Weights of a small GPT-style language model, trained from scratch on English Wikipedia.
Architecture: learned and rotary positions, biases.
MLP neurons of a small language model. Each row is named by its layer, matrix (down: output weights) and neuron, and shows model dimensions 256-383. Each number is 128 + 32 x the weight over its row's rms, rounded and kept within 0 to 255. Numbers have three digits each.
A block is one neuron, or neurons of one layer that tend to fire together. Before each block is what it responds to, as a language model described it from the Wikipedia text at the highest values.

Word completions in headers
L10.down454:074128149174133104137160135096154145113176119091148067120119160147120128073153090153120179134081165104107132114147118126102147207157062156070153113154101133113156147138054133117141154131083168136161113084108142143117189119159075110132148086146115175142147152100074130090124118115140169167120126113103152097118150100121106155110175154140136102134176095135139157139149103142134114148134
L10.down1404:114135131182131106077121125137139086169207172075151088150110118137162132129115144097149147114186178153132155109124039108108133124130121117157115119091115157124081138187045113116140138093096153140123108126126153095068238107145133154077136109115192109153130146111107149111120149150144124116143094138124143116089069190166132222105080088121109137101118110113112076125098115166143146143116

Ordinal number suffixes
L8.down147:124133197105147126090185062160064118122113169171113143162140149107133115153146081150126176100159103153073124139113136096139138168143157138127131153156078133156131143080109079145109102126141140104172134121117113171160093085085183183224085079159132035120105152045090128118081133113146163179109167122136121153120150095160117113122134097130157140174055129122139144102101128109110128133069
L8.down596:149120111162185188110127123196134119086116101142134122100157142118169149091108069107132171141156121104151148124148121173118169122119148176049146181125123182146124136084199111122046159104146055121136175085111146117136123159115093112139131128171079080164106097126123070164109130120132070099131158138130174062127124148155126186099118126160131167108174184131116118078106149098114180103053
L8.down690:062120158104157120134124149088152161164153137197123075098172126172110168125147086114177110119098073081113114106097162125115122107163165126104149191124139106193142114183141113146219121109100139108100144133145095067150084165144089108107066177158172112053129132114152137115095162101108087168088159197127113142089115154106135167187114096104116164086174114088159191170064155054137134158087
L8.down1218:078098105086118049124112133122186158132097117107104114134136137093110189112172063099105066122064168147165166073198207066098153161126130148123167166171148116090144115140098101106109093120149055150172118129147130177112129120084100147053154102132141140154134125190126122134177182137096113165095158127127163138099118104115150160092107097150151108161112142106136110137143099171108096162087
L8.down1244:062112137155152140085123147148139075123152106147114146142166122165100164118137111072122118119136126131140147086121143158109110098178101114112084146134071099109130112167161106076121142066121171144142111142130143091125138128205076148104077137153115133083145144049113172133116163111133064121080134138074129101135151148172068132131145051149155172110196182135136119090133184082117118115132
L8.down1651:101127122105150181127080143112086138144103165116160089116095160093151131146121095133159154156144096129141073163191152104046103114056148151129118159142121134163184140102180144121135138119144089110075132132142207089148153124129076123104116120137163136080206122090154127159129148141120104132056128115129107075104173075162107137123139098159132158089107162102132085107139179079118189152099
L8.down1772:103159154100125140108103142127145108169139164108100105155125120147127108070096100113186149110155117151106098099183186071149121106119145123091169080180110149157092105148066131089136128114172135096105134109120109151105166111067194184080177118144160139135156126058098101079115170128157093111150189168167123130129114153149099166162093097188119148093120169150137084121107107146112134172096
L8.down2212:134094123116058091122127076116132152075132132097149150154124119176119113134124175091187111091149184158106147104143146173088072156125150128149143143053111136159103099162139175097179128146141107152107116103101080127075127166123132123125094185164086063143066116090147161116110198100157138189118137187134157121122182118134177145119081132055101107174122077124127176113138119089107170097167

Ordinal-number word pieces
L10.down778:114143162138150100198136104135110140156122048122102103132113159110129167141141133173081112096179145136090106154136108141164107119132135093195172086130133116121127058105132162138109144173151132129159104135132198125083207080143073061118092139106111111122112119147125097192142184173105175122157142143078101094110112082150156109091142127125141172084152167095124129109141101070065167079137
L10.down2217:123193132116145148149105149107137095035082144096089124116085098044130140134151121115163212099102123088114124091127132049164176112184132089110060119184103161164060130179081142170096139133103133120087166091132145111123151157118102133079088178114106144166108164092147082115140160157194105157167134166161120127101103131141105121129146150124172130161160149162176071103092118090142120113062

Possessive apostrophe
L4.down171:104149121126112127096114107071144084094068079092095145188112063198145153146211180116123105110092125167170104117104146114124073095124078112102081105161087098166121103068137093116173172128133184104087091099120129159163120120129136148197142155124101142114118169164110144081156086097150171125168154147136107105209138111184142104133181162164053135116119090150147119107101088116184146078124
L4.down263:134083089109098082133131137136133162167110106177165091078130126147080106108120151181126106102143165109144110150127145118109115128181060119078173100132112103144115137008058156152090161100156165100131109052139154135085104164138088163075119207100143180110203134130108113183101146130121111067126080113139128124154130098156119142138158089122196218130134146127057097090143111199128141097138
L4.down448:166125105170074095124068091113105147136150149115147134172128124163188113114142167155170137154112156076132130115165100157115134140193108109163164136118173130133143068107186112226146116157115152114074104142133156089153162123136081099142082103155158146110130121113079178137123098105118147152145087166121173137160124073133109134114097152121118117153100118100164102120183154111095097113130
L4.down2114:141153061113149135129171161163150090193150150094164144134137132112135160078131068088153167160125118078107130120136163117092127093119164168123156130138175183109180154154123137118121163143153183167083093159126172169134102117141117167119080103141149143157162108119150093098125151109141088098078166169106071180181162076154192199125145116134131113141146104100151077187110134126120078185073

The "th" word piece
L4.down130:138156118137174079101154084079111070120134102145127140146139143139151146158097129132103210134097081080104123103114084134191137167172112155154150110058045137134106112083123082136110115120114109149172142146109134139111125185147144121152112172171096123145110082207141136142148158126129119150122101124126128188142089088139186111123130164081087104125145114118175081136163184103185081099143
L4.down655:146181128131146110115086106075137123142119150159115110161135084085023136099143131099124076117091168100150106165132135143100137194081155165130114162121086087150158151023127059136154146124155177138119151111123133107086191192186087116124138148159067154137158118171141163141169070143137151126139096194095144138138106150092152101098117141137129180096054167131138114158203157155188102117189
L4.down711:104128200107164159135154100065134113136147095127167137157136103103143142189096146124100142209132173081104102122167163171094104117142104154147143131120104149124112167103144094132126145175145060121154121186148105109148101166159143114135126080079157129074133142138129130163139138173131141186211130146114149153134080095109162160119110118074092136108121153134130101166134134096126094106121
L4.down1948:142135168168126220107103121113039145152166111154124146170099181144146164117126127118138144151130091129149147140142172113097126175092125134150093114106168097106131153084110121154206104139126081163109094166118129089104193161094053125179171125106088187095109149083113101103125169124202133144118153196093106144114163108143091118110109106173111071141056097058137130161155125087200156085167

Word-completing final pieces
L8.down372:112105086177153131093126129153128152078144134114094161111089182116160110092119124138098144164101148103077083155072071058118127092131134127110177083118156151137113072096050107146132187106097140093087088178137137186181212129100130068157106103159123126120154136143160150152064134102171158120115170107091121173077169133064140094165133184155210123120057134182131085134123162150151125131135
L8.down897:137142116140146120089201130127180123130073091115159147171046105112121129212101160107124142156145166097131148111089119110118155100152133138089158113134122125100097127150104100135143159121131159127122101150112161106211092147153155136134079160171079153132122146135093111111171128097114093223112099132140154130111107068062137145077119169126068114081158062115170127092088128122129133134149
L8.down1308:147122134048109111128130156103141137160160127141113130126180137188103129109095147118099145110126150088123097181133116179135139122162108082121160082090135152152099133129089126123116112188183193145151087120104111152148087130152161137116120084184139140130139131153129157086175105046148113127176087119102082084150166104111166108164099155150131072112108081159176146106152123114101183105118
L8.down1505:141138135124065072137121121066102141121144078185095060126150140143128173075121212129169107121093083131101147131064081083157107140108130125173128072140111111160154097100109169041126178086069156173068152135179132134128149129175102147182121142115100152133101131103150085118153135207142162188152088211132153137193132189139117123064155128130126147144152122134103149124147144143150097160123
L8.down1563:130084068103144101118121137053154108164147092112103208134091094150147117140111149117135146104158102074089092092174044125175116139130145146103142109102129155126124139124120108217157149123130059109147105143111123108082176082123175081154189183124122142149096145174161118174151158146142091126107141101105203078115103153072142139122068116174149093095088144173123131142095135165135130070074
L8.down1798:160160129119110171138120094081125089107135114140137148166048170129105151176072143144114104197115117117129103159048100094165124129085157095143103101137087174157158136056056200118145119104165085093099113111138163111137114132056214152208136070112117116152101182133134110134127130118128188091136103126137098187132118120103124053083162149096146112117137151250126066134108151127113099119136
L8.down2066:165121168109084144127127077058085125135200113056107135128146101139120172098141109107141095180134144106087102144154129152100068111181079153100100137114121125142139109106125163075151159110086159131152201179120075171137116119154180143130156133092100097101095106110096132134115154109149148131131098129122107123124125135191137116155100085140076190173148146087132192144091180080184160126145
L8.down2138:145147129101109165086145079146147088163135167092060184125143107149117140155173144113095072141088121151142180112128079159121168198083129139078141119128095112134095165178124056133108199127144159142132152119103075101143145112113152145129068111136105131128122139093181077127160154139104079104167140096131170135190052045113105135184135156062169092122150134156152101109093108161112153109173

Word-internal "or" piece
L4.down61:134138140126060156132102121183161106168125059163118141195094107140110155161160152201172134187102154105102110140135116160130216167112144101109162168135086050106105108062093131191164141165103161128121157079171091059076146099153128105176123120108125118147181178149112128154107182099120144133179104151115155100135148130111109188125104094118128162068150121145157144134153116112192121117176
L4.down1075:162125149115135160109152126123201162170147160115149106070131148111164105086092157132094131121166173132093108112183118076133189079168121165137167112134108126098115128161155165110073103115132127081110141222137124130107179163124085087118100044078113092155103113126133122096137174144147121160152142092139147168103065138117155165167123108073118106150158170131134125106125101147052072174146
L4.down1492:119176097141144159147087109106132145156122118164144080096128094125112084147165104104147080176098222107131137133166098145076163165169138105149173118150111115113109164120182149125186137112179170123074093092191130128126180146143108127128096162058157140127148145117151151175108092168145130164172128189134119126178110122145146138196118094151166165107127162168160117143145120144117164151115
L4.down1728:112107149197110122196105133048197099067105142098124125159118124126141100094174097119142087146107158124134136159128068151087154121126106119144158099164177170060096160128122075150131104140133149092082116159156090108096167089074122113085097118160146108173158136067203139081140145136152124148155129132073132086122084189194160127118130129094118137098116134131182072136160104132094142186063

Possessive apostrophe
L10.down892:126080118140109185121162142134101164162075037130129109160149117163119226120158121121066094140091099122139121159151145144135166104112130178111138075157092145165102089084125091141152108076171133141137099154177184128171085129135152143131101148161120127160163149087136129149199148182168117095142108127128189081163129097144132140131160079124163169081158179152131113121162147100106168167116
L10.down2011:135134192116105122138152121105117089112111023180139087108101080095128109171102093098086190194121173178084117129134156116157153179162146115146151105193074089090137090078078151123172114091125093157087083110112170164093043069126144127175073114130131131202067125150119167192122108115138099162161192135170146173087106120141142158140133120146124111112101077127095062125110087215100087091146

Word-completing subword pieces
L8.down239:171176139125100103078135109182152092170132183118189112117127129114088051094148115053150120125158090104107130134127103155107090181159152094166070132154129064127112174159099131134136147221137156128130144131102102085062155117109070130061115136188130147138107098068125098180079136073120118129107134165095100114104141180234093105104166115164146168145124193104142123131106151123146108171094
L8.down289:154083150116126108125090116135121117171185159078127177145087146117098103138117172112211099117113063151133098161144081167095096080119106128105163122120142154194124144085084103110153132090136125129118114174087103100158153173163121144163094126181116146043150128176151127065155129095124131151201141120102184103053122099107137133156145131092154105143128152171068158181126098154121095108186
L8.down1360:107044152070156125113147113167142176184138136174135125175118099176132130139173134114128049065145112069062113103127141110199191116154146118154123133117119129112088102015111159167109147163140172124141171158174096139096148188132121137221106146113105128118121142144135130112113085127121113141155194128114071141125116108147175111192083154125138083102100122125081109173183092104089144151152
L8.down1386:143142146192157113103142109109134081070098144095127128106125100117152145135109137187124128096114088097086105168065140110123073148077129169123111119113087124149138100168117163106133148099078146134125110156143096145148159178126103129086137128210074165077125113119138131064063143082173148097149139181160119145075128131072102117098127116135174105111093089163140100175159086140105165093142
L8.down1575:141117171133100140163128136090121105123114191125161128105126097169134117173097145157149125156136145114075095063088135092167076157087120109146152148091162128088076145093111160130077157095109156130107142105071117139118116144094093127101084111120145128100070040114098138065154117112086172110126110204128107167119133103150100127147092107191135123150190123111136179138141088121165140120154
L8.down1595:186099122156130162156082126128082098073132108121091117128133122154164167097135112130181062162137091127101093183158110079101120107154162125154128148070145110125114129121090117132117113114122075130078090100173100147205137118105141145134097129137130168133170079125127139130104123094053104126097155132163105158121113114069140082080141131123174093096139154095111118146144148132165172090135
L8.down2026:135127097120144149097152133139097092083137114116105175131162149098138130121142100124139123120143135032116107098180154087145141104150148121125100166129118148115139130179153072182173140139152062134101109139095133116159150124118157095106173170117057114158165146168105121121136104175189112143080161128054116117143165152145138176114076179084110132049163188134189075102110105142108154136093
L8.down2197:088175142133109149146133130134125137120172151119145149112151129125101129138161162108176144125084200105113152157137178137155103143137090112125091208126182142108095136142140111131118134180169126047222176141132142156093135183181141134096113127089124113098097124145094126150150136194106211089089111130085121171176120120171147074124123112158045105109173108115123123102155115099135145133190